From a checkpoint of a small transformer trained on Wikipedia.
Size: 16 layers, width 512, 4 heads of 128, MLP 1216 GeGLU, vocabulary 32000, 79.4M parameters.
Training: a variant of Adam for these matrices, 1031M tokens, 7866 steps.
MLP neurons of a small language model. Each row is named by its layer, matrix (gate and up: input weights) and neuron, and shows model dimensions 405-500. Each number is 128 + 24 x the weight over its row's rms, rounded and kept within 0 to 255. Numbers have three digits each. A neuron's up and down rows have the sign that makes its largest values positive.
A block is one neuron, or neurons of one layer that tend to fire together. After each block is what it responds to, as a language model described it from the Wikipedia text at the highest values.

L11.gate47:120135082116096142153145143154122097168118132136113125151131107148140140127136138137161125080098149140151149121160128174114106106138165098135107077137133087116177147145093133134105127133140110130144150157140138101117182130143132144139119141136142088146163069158150144095149126133102102144
L11.up47:119142166161154138106108167125134189123147112142104159134103146092101130141120149153107103107122077179131179107104124129160108141078131127127125123090097094119118120130168145145134120164131132152143136125116152159138171128149141132106137137129152108149083073125052104108130104159103134148
L11.gate116:138110070108118135101133154085093092120079100108115154164119125116112143102136141108140088134084118145150137128160140150114100105097170104132123134157115144159184122165148168099135111164130124123137141128162135129142124124158146156127092118139186129171114154180112131109162132152096132138
L11.up116:106158109126129088168115145136127097133155132146137137153136049107147079123144140130176085147089147080119148155119133166131096055095167121142121150134122106151112148140131144108139105166128125102107134150109097166132135186124115161127146112132150100131165124142139100080150165105128135143
L11.gate273:104121147122105072116167121144127101133137109152089163083159109120145136101121119120115147142074122123134171082104164122119125136100106072133097097148184166146126100158095174103092153115141113136123114110087129135112103141117101074120153098116125165129172095121134123100119109126127130134
L11.up273:131114115108101100154107096063137158138114099111094155123095100132110114118133140095155158121076134127151106099168168109121116108134148092162130144124122100112113113137109140098152127150134153184123133136120073135122109152120125059136150119148117158184096112160158118135149109150130121128
L11.gate469:142100135128089103129103127171138142113155148143130148176136118114101157142122103126140114115096115138151180154122125121136104141115152157116137148119137108155110130158090126060147140125137133120126139144113112140099110143126126130148108143183128105145133111153114159124139119133082140183
L11.up469:123087083133144154149149112108144153126123155135123134108134123128073136127150097134103121111127111110137155156112213189118137155150123135133095134080123153126124121093092134126150096119153138161129130118101140117122159135190069120151117113110172082144110110140102125081124098101131139133
L11.gate587:125117072106099110182109126159142128091134165141098135109136118114122118129113093143171131147124122084146130120151144112131132128097087167106094135125114153132111139152173131096124115140114154119123141099120119154122143113137110122118097088149103107133117108118108142119137126135082128152
L11.up587:108164101153123133144111137154159139135149115116118156062172111183135152164100112179122133122145132126123116141121126155108132115135117151119132145138106099097108137103131153134122126152098103122143124131135106157114117117150156153166126129128142102124131107142176103079138151120083133124
L11.gate687:149096127107144144139167079103127173176100114143152085131146099120127097145165117108183097093098125102112154155167108144091119079140126108129140074137139111160099156186138129144169156128142136093117142114110151119122132129163149112132153143114145089150156108113141117120168135104110142162
L11.up687:125122153142125130174125136113117098159097111088089158142167120182130138098146117109116131135109136104121142141120141152159119142161136122123117117132173078125141111130104165121144146105153143121164138108123104124087119126090129103132151125161165159097118142120167142098120102142142124113
L11.gate1001:171120142149123129109142118115152157102145114097117141128129121115104118135130089117151117088090118157108140112157144153136090140166154117134103160116139122158139125132135131091211157147131163101130129173123139155091101154134121103113106111172130148166158128173141096103109131153095151148
L11.up1001:102167128124160147097187177114099118121084096124063154111137088100139147136124081128111091106116121120084126138155146124128126141110152102128099144137158114133110095133140137075116115142144159135135139086106138102118098135126139123130093105175122123120127100144119106128192119141079113164
L11.gate1106:084136120126130120140127162055096118134096124129136121121180143162159147101151100141137113111115112110134121119137164143119098084119175107107148142152104136150112110129114120092146168146148136102106098161133143130137146124135080122155146071116107152134130115156117118096108133135106128164
L11.up1106:108135177141106136110112179127136106129130122138168143118137139121157119148157096136140089121091108136098154189167083100161120093116141114122161150138145097108119089128123138077083138150129148067137142119139098122138113148106111130144146122111133149127149114106134132101118149143081173143
Description: Prepositions right after verbs of joining or leaving a body or event in biographies and sports text, e.g. elected to, discharged from, withdrew from.

L9.gate650:114146150098171112098134103177119137105153115110105156118164152129110112111134149162089130133100128097080104099159119144104122148102111163107073102132126140095137130108145134124121135169119106128123111133131170105108098117159088121124073117124125125140133069157111127102147137165155123108
L9.up650:101121134082117136125097146124112112099121123153138138079115153157142089101103100157159144137071135136124140096137152105159077103130116126133109127131138122089146162137123128164198116169122080139151101123148122118135159108155123128141099131101114120177157129118136098133123083120147107115
L9.gate1016:147107078147127182146150119137140170144144119129175085123154160160122132140127124126124140126148112124097163111135155155111122120105141147121129120103137133122118103144169140134104116145110082118107138144142146137137156125135147131151099134102089133153172132176112152084108125125149133136
L9.up1016:132103123144161158188135164147128151105152121145137191107149155154137119132118130158152141155106080112121147125148102162118091128145123111113131160102083147122130143118091143156114133136138138086139154164142154149161170132106091178134102090128114088104146129127130175069111162121122116134
Description: Abstract head nouns right after an adjective or determiner, such as new form, serious manner, homogeneous part, informed approach; also from after retired, discharged or translated, and cells in election and score tables.

L11.gate128:106115160121125122114173096140109163142105143090129071131147113118089118118114099143176126144118173128101136159143122144111141108098133110163074106107121155086181099128112133102146139101141097107113101116131145081110146091162157146123093162125152132137144131147131121126174076127164101111
L11.up128:158106108096138131139141112083095105133096153167115145151117109132136136097116092136130101143109126126164128117115127160131172100120187107118080088141119157144126117124163145143141114087144107122138123092116099166131104138123152139114146139107103108160117105137100119126143129111160132115
L11.gate157:144085112113144118156141189084134148124110120114108143118115134144116139118103108143081144102129071117114126124114128125095071153135128143135147121149143134086146089115078140122105134159136135106106153125125137101155141091089119161181154130153120145145117126141124148128129144148141127174
L11.up157:125099102089141111156124173110134138120114149154104142094159123128150161137097152127139105112103098131114149174113151133173113144107102084116137106120160129106125094091081120129087130134094132124125126160146117162136127143116126188135152105109103166118152130127118127159151119154075126191
L11.gate354:102163134129151165130170156125089167097101146086123150150090097098131149124138092111115138134125174175098138151163149152132146116138165159194105128123152153131091144139140129125100090171104127135101117148145149170116116106141128146129098085162143124141118079144132140159150139166112142123
L11.up354:147132120094146136144113134104151161169148104140129118132169118148154097148140136144130133126180094119095108104156094094201109130097109135080108118110121115156141152118120115141127133131122107136126134127133106133138117132140123114099101115111113131142128138080139110138143152133102076157
L11.gate431:123111148129122155112159134081087126112119092111153104146141099105132136103168094193120111074122112121111104116154140123145099125169164121108126157097158128088116107100136130153139111139122156140118109132076118157131132136127121121126102102133155126139094122149167126148088108108119120128
L11.up431:066128122090117123131146163138096055156089105138126126104125078144131118134122114122154140129167140154164133132146157120125063123166124129123118142153191140115109153082154142141102090115163157146106082133133125170102147097142108143117136138155134104116110133134150114193107090167123151103
L11.gate581:096131088151115110138096109162117115142143123139081111093133088098099157087126128165113151127141137132142143091204098092122135109111124147130147102134126175149154150128053122089169090133155100147150140131121099152150117121145140107088115097152128124100097147152126145137156169174128122125
L11.up581:169114109158111159127115120121129134152138128140149138150124099140088133144116144106075090085147102111131098097160136103127142101114134105088096126139155124134094194088154091159108134090101111121128142092142118145130128109098126138124113146128139111115140109150107117107132080129123163121
L11.gate760:162132064146117189074116091086092148180142146164119106172146154113100158129160093104145142138131169162133090097159154130148155125126151138158150168114113130118190138153125113124119125138134161108132169196173108130141093151128106129121135093123134153114113140147108111109124124175153118121
L11.up760:169081069160078188158169154144136090113186145122103080139139159188105107111129090128115083149101131133132075162115142110128152134129150140149138155117126130135140115145096088133112093112130137076107169117155130143118139144111136112108118061135095152122127143107088140082118142150107118111
L11.gate868:101112116122119151106121089162116076136091137113094159135123120121148169125122107107173157139156178120109120116141107123169069112162117162081127093067104152134108118108143138136136109167140131109109129165129125143114152146153145156147135148103131098112113123170131097131112146119090107158
L11.up868:163107144103173167161174115111134106131112166132099101159118106123133104127153131105118155157153148131123156126133156168125158126106092102138121129096139125090097127112102074132156141141139136152128143150157173140142124132152163089134095133147148120111118139120112126125141127126117175143
L11.gate1040:156069129107151140091164110130151154142117104131116177179119091126131128123109094125106155148107156153128116166177158159138119095107132125109127086144081159135168160120161114111169140126124151126123133158164156137132107126103079127152081130130113079125085118143136133125124110146087120085
L11.up1040:088122156120120098107159138139081071086101115090114134129115128159139149145120125139106146127141104117110121101089146121097106128131136116153103147174156128126120124138122146158138130145152093112130116127101121114160159092160169106154176083135148145117135117079088091151131098054162148149
Description: Last word of an introductory time or circumstance phrase at a sentence start, often "years" or a year, as in "Three years later", "In 1969,", "As a result".

L9.gate548:164149129181120166132152143123100172137125052092108132145146124119105118114159105161121090098133135161128133139142157155125163131123149137099136133117095101122120165132145102132144071146133144115118140100147118151137113131145130145106156097167143138130123080112118100104167172133131084136
L9.up548:134110156163126150163128146168099164132134118099105116124129143095153126176175120139119113099093136147114168123134151136135166133084158146114136154131148120142111133162134099109133095133101146117161126118157109148118167154105137126090144075139132127136127079092102120139157162102154134122
L9.gate573:135146115159109117143138149158081177110170090118095139171149139127115158129134119140109108110106145185121161115124157153110194138123130144073170146132100124131121151127122136134141082135180088104119096132172148161163130130125121136116178126136143086111135100095119128107145154153147108125
L9.up573:105132173158171141164133165115075148138151127089124129130146119095131150128179125113139110103133125152120165095166134147135143119108143131114166151130106121126083145127103079106112129151136141127137137102114114141106143157135154105108125107140155105132160095083120118122156150080137111128
Description: Closing == or === of Wikipedia section headings (Filmography, Awards, History) and line breaks after a paragraph's final sentence.

L11.gate152:169136117151119142101146109121094094127172100132127201141123140147130152134160130114155148099115177156107139103133152130087155135130137075166161128091174129152126142147109156146131161159139127179116112130122088110179160156127158117134115074151101093132138075125112118127108139122125107139
L11.up152:167133172118111137123122129133126131125150148126125116100101164118125157104156132149127090117135126099131144173087125135137123149088100143114151159106143144172108095089117116122126146111144119124123144121102092103134121151072142138130088117131142121139119126108131116101102131101120099126
L11.gate322:135097163148121160134124138131166107154162164148129152178163136108106181127112148103166134157125119113149115103116167143126117141094143148093132197101121178161129132132118128132156098113119117101142126169109143119127157087119111150164063087126144138150157098168108120151135146151098155094
L11.up322:099128123129169121140139130140115158198112126102135129101150138142121130108131138112110143138175137152116134144127136100194133097167177133145067080152118169160124159059122124102140182129124152109122134136132141121108122129111148132132135129144139139149113136148175154130139161136166152169
L11.gate450:154179154148132114084172147116128154146102109136087095121121163107095167132131114109132173152202126142154131151103123153159165105111152124097126134116122121108136165099149145144098132126163103105139087144107127088112122104143136121155152107113143136142121120153100148160105126127144130151
L11.up450:174142121082123159115107186127111134185128157130112112158090124132124075122114153128141159121124110105109151195111158109138126174086104160159129166137135159099128105122129133141152146110138122084095126129127110121141112100142200128154131136139110152142124152187123155167143143098156132131
L11.gate521:147127128121150085115157070105148095131114096152183123117125122083166156155174125158092117134115111128092126139162129111136134128125111134082094109177116143161136137120137149143110151148086145140115127135111158089129109082116120123120121131144089073124164149090141092132092172143146121167
L11.up521:138125149084126142144159117141171098074142169131135141109123165114111145122158072155143098175103110147106144113139129111091140137156086114132122144159144140099146120150140110156110136104095143136155135151111112112153169163142126125109076153124107131112164105102131116156124114114127152134
L11.gate559:089131101148189149145115080148122140188112138123131101130136101116096146068166118121153163161152135148116157106156179130080115132135155141104123129144144105181091127121135110108135094145143095146123147169135170093107158106130119121162092093102182116162122106159137109113117137128184084159
L11.up559:140142114137141165143129125139136121133123186117143088114110130121166150121182139143147123128150125130129157118102117112157107151118125110165130140164151122122110124089180136142105106103126085109112118141139114099155151107150129144133122137102153123122168127165139146142142184138166100164
L11.gate722:170121151127081126118130093132103104139159137124159106130104147084114148132099123142137128098126097154139089158157104151099153139127142166131053130116113160127130161160139121121151109149158112105145113117078108123144118168139134160131113165086144147100151139126149149126146171140151107112
L11.up722:186135104144158136132139114139160126125105144129093144160130119117144127139109133136115090180176145120136162120133158113120130105127128143156132109139118161109137161122112104110101158112181148178129127153118138102125144101159145077148129104095097115150131096129114137099124132105123080113
L11.gate825:096145133142106131131141125117120148136121126105141132145130104158109136127154140151166150138136146171135144144138122157131077150116157092115110123130154127164134107160171150095120080156156126116145106135115119109138106106104110071143140095148108142174124086142094105164158126150089113102
L11.up825:099134164114137142142143114108153085113088119097094098113147187111138127119130110144125164132161135132102129147142120161133128137130130106118101092178148138154167093155156131130109121089124121156149094132098104133101125138151127108127084129105066171142133121153117115174188127113126111081
L11.gate1108:120129109115129118108139117075153147095133160153153151134108119142104139111162096113124116130112122128152105150119131154103147124108109123121150147117173151109100139156132140091168113105135109142150154157101143120182136128151117103120158116103134154152132139132158104080118128098144142179
L11.up1108:133076104113106098108115121136164128125109082087124119132113131117077093096143130137123139111102080111085088144159125122121083138160151123126163137087152130115163101126151132152086112139135126150144143100124103102134132133126127110133133127108115141153115128148151133149116148131125129118
Description: Auxiliary or main verbs right after a subject, often a relative or pronoun, mostly had, has, have (she had gone, who has purchased, said to have).

L7.gate218:107114134117157163128156129116136097123114105137157119142136122105126149118113116123145087153126148087146148165084146134123149111076136100120109117140134128099174123094088124155161136061139170106139107136139124150164120113161133126147163154152142108161129146104081130162156135148107149115
L7.up218:123124169080118173132093134146167155111089187098081088082157123141138094155159126137109104196120148121104145148110135091166143125103111130129128118099114166106115091141118113091125097166132138106108088126147157129133133102140161087150125145096108144138141139112127106105115105118095149112
L7.gate263:112108146113097101126151107115109131172108158147143142131178139126109092123097107138146118134138109166163142119140174135124090119145160136164147137116163180136119155158150145110127128092137097129115128126139151092134135111113141088142167086097129123112120086128106140130116092129112099095
L7.up263:106105111156149103123142139130127092087137110171117145114160100115121109145107154130160163105137154151111086120137140143125119159123131164124130117167150156096133141118170116095109110150134161126139102136129110107140125115109145116131088136139112096124137101141160141110179131124164174154
L7.gate785:097130137170103141073168129134160143140168149122125141138175151130153128112135114133123163071112109122113090152116132116160161166132141117158170106131125112193124091149149155134127158123115159108157140131146140138158124111094088113109140129128147134162137121161133128097152125116085111134
L7.up785:104091140121130098122123160122131146132166133131110098114124126126129122092121170094119139160099139100090113137117124077089103117100097147155189118111184105123158123162132162097086123108098118147128131144159122138127165117143136116154130112135174128142181127105097111092109116143115144127
L7.gate987:078129125113125137157127110135138148111095131148116112151130105134103137116142118109105126146110103157158123107178101106064147123111115128142119189130135123160134131106139147116134127092155186147098085157177170125153157110119110108152117127131162130124167157115083095140119123109157138136
L7.up987:133131131102105128106068151162130161140108138094106102145154116135146148145139136090130129094152147143103134112112115130110119119144168173094113123125155097105105128131145162134155135173137093131117123121141171156135101129111100143094135167147119121126149115121097135162183139155108122096
Description: Predicate word right after a named subject, mostly acquired, bought, purchased in company or sports deals, plus "as" in cast lists and verbs like served, worked, joined.

L7.gate521:125146131160159122146152166114107110121135159176134133135131125120145124111111067114164132107146112150136130134136117123088121081134139111177126128111146127161132168138105146161121073168160093143114143157159133148112159102131103099131127162089142096137101123107102109133135132146146122117
L7.up521:148078140132123122128103167171146145147130162127124133138132115116154141125119131129097138110144154155102115130166119121099162124103108096138127124123175116161117135135113139112150095151131147132123137115135135161134114101118138124113138157133150119164134091124158119139130118126118131155
L7.gate522:134104131111142121105124147129109114131109152139120140126150098128163135111120096115107083107160138131161117116143147142157118131152138105126139098136126153152130157151137171141090108174101128130104129137111143135093152149142116139154114076167138120152109142125095123166124143152095185128
L7.up522:134111157110114087116141132106131119117119117136084150141126166127137154121111127130122144109132153158113123106128110142175155125093146087138138184092122125112117153090079083110122163106146122122109080113145090131072141139168065086140145122129130166087129148139077115114119097145100097126
L7.gate833:110127168123111139140122155145131113134108126151128113099124127136150137130161140102125141123155128161140103122116112151101105077131164114097159146155164125182114121123148161075143129131134115101112120147128119116119120089133146138136164113094105068137139104149149117136113113152127132147
L7.up833:151175113175142128147152126132100138122147179141147164151134129108184130095122156117130162159077118168143119142105101093137070114133081153110111118130119140101147076147163152124126135106114121136122086137098125132130103143154164072153131133130122115136105129169141098164135158136141115138
L7.gate940:154101080105138139141148101119126097118160116156118138106124112140130138134089107114146174126134146146114107134176148132098101090122112132150136147140103142164115148152093105140045169148168148159117164180151105140139178163113093097122129103135152112157147112169110106120119127099129130164
L7.up940:120132090130117108092143163128103139155100154122118132099132154133108132127093128138110150150179106104135114109115143119106175116128138103124089121132115130102124136124116146107141132097108093100114121155116156084144153148161138169163127159096139144107081151126112130118105136155117131109
Description: Nouns for a span of time or stage in someone's career, usually after his/first/two, such as term, years, season, retirement, role.

L7.gate205:128130164129134126148121141132109159157104117150177135156155134122134162112111125131132096108142130132147116171134134105147159075108150146132118159156100125106112107101131101147077084168131109083095110145095130166102107116117100123153129145156143091160186143159133151127149108136134178166
L7.up205:129188161107124140185110161129080175165121116116138097136114156128127131160130109129115127166132126109135111162089117116144171080093131134122103143127130137126148115083154074180121154110168124124128118106075103102114124107175136116128131137121140094075101149152124110119133108111131138133
L7.gate338:128107091134135165125122125128112143124096125137156090133125147127080102117123079122092124123183130131169152125081181113120130098104183137145099108118117122134120148110136145158140081128118128128137089110161132107134114135098111139153136081119157190132121159168133131117118136139138119109
L7.up338:113112117114131133176118142105148089171081122151112136146138165098101122177118122141118156163142150126158126149064115123137169055064110131107140105133097118114169152136116125107167138146148119119155106117109128133140102120135132101119136165103140105120161152102145123150105105118111126127
L7.gate506:118133139123150163126144135126145122137130141137123152147136154158076128143136098179091161118106119122137146122101145105101175121127142132090100105144091089112120096148132066138103117184167122127119109128150134126136127086115157093130144159160092190151137074165118166108129098103120146154
L7.up506:138154148146105157115130174120095158174077128118149120140101118077141100143105083133161146100120137097139154125108165112148105119144133135124126129111124113111098158087188132153123100141099105098138110104108155147158088160108150114145136144090120146155138086136103122129151131123132192166
L7.gate1009:163154133149132151124164143129125144149116126178126135136130139143119158121137194156119159070144101075102096122142158121125116121173146155130152137114103136119105167118164150155130165111147127122118100163146159175138125085147119159142122142138135113160105141111143158127117122166119133148
L7.up1009:146108125103133109145140088130109137131086109120136123144093132145087147133139139095113106103134094176116152144101113103115165126152136116130085170146124117089111168113113122117146188134124109126119091130143148078165133073084175144146140150167067129133092128152165165122139156091173114098
Description: Finite verbs right after a sentence's subject noun phrase, mostly was/were/had, as in "The population was", "and were popularized"; also table cells after pipes.

L9.gate612:074073098125114170117151079129136142148070122092126095119130145150089122131150096158108146129136158129128157163131115145125134167165106132095140074095121130132133143150170136141116156147105130102159119146127114109108123127123097104120091161102152117103190102154115106138126167177078122128
L9.up612:124172106147150112097109115097151069091116150119120112129103167094137129127116152107132153114149106143155115124116128175129122152134163104130127147170129161128122122098131114097116130085131147131102131139101112141126119096147125122088135092153121106115148100149104176104139120110146129095
L9.gate956:200088108140111135106167132103134154158095151097100110136159110132092125118130123099082072111102115143114126103140162102103174125133137129120166119123151131106144164170081122098111146141137127076075089174086162154113097109104124098161150116118117092099132102139121117142101131154127084113
L9.up956:131111168151121112114153142102136090161116098118172110114124110123125134114111165144154146143120115104142116078116145178121122159179140129180133079148144125091162091115166088120120124129148135109139091144085152137131112121113121115125118107158096125124124092105146132119165111122129115171
Description: The token that closes a sentence-opening time phrase, usually the comma in "In 1997," or "On February 23 at 8 AM," and sometimes the number or unit itself (ft, cm, census).

L7.gate267:137123133181131129117174106166129148123190140110094135164087107136145167118122111155061083167103150135101116102103128095169141113088150107093097156132139084150173094145143134108112150147111135148141092124117130094187127107130122147128081089167129149164137126147151104124154142155128098141
L7.up267:144088176155111162148157146145138165152106090160130137110124121161108126106148139143128120070098093123108134099125144053122103139098125119160099162168142131114127151114139101135158101096117121135113156145145063126137116130125165105129130148119118118136114155169069135170184115124097096112
L7.gate416:068117137143157115124144129103123164140144153164107136176138113110145132135141107152143126098123094148160128123069164132100157096110154139144128093138147130161108135155112139123119110090121173128119121107162136131110120092100144115168134131167136139148143147111141107155107153148090135162
L7.up416:146160161139090152147124102125177120138153110111149093101156090135117160139125126135129130121127105149148127136107120136148094133103105127126126080160064130146137126133084109080127146126109104109131115071119138128120114160138099133094077151129135136148127154129100131157113087108106162157
L7.gate1024:109133135135136163114105154153098117110113134123098185085124158112100105091126091114121160091122149137113151069109137121126152116129131103149094159170120112123121113099154095140091147142149172120122074127128148106116089133104115124140081124130152160131158157141144087127175112125085129124
L7.up1024:145143092136097175118111130080148100114140162095140108132129145115106125140095121117083143099138173159130106101090105131113126127147120128156120142138078151126247174134137136118130126083146114123120156112141138159132125142135133111128135131101135152127071103109093124105160164133134143094
L7.gate1153:141133143165161099123094090123145107113093102131110146161150117126151109137133081124110120135115132127102109104097125135106097116114125120125089168163113165125143119141116128109125144126125107094120105125113130125094129117171096099117142102157106122112135109137088130098120110149103099182
L7.up1153:144156126119138155095130132140096134167129133125157146183119149063134168130116113166143123134127126087121110112104095145135090157109091104099131133135114116159146093098182133162129111127120139153150167139147146155104093084104143092120151083134128117167128137110071111176138123171144127120
Description: Sentence-opening In, During, By, After, While; to after moved or relocated; and semicolons before a city in sports schedule tables.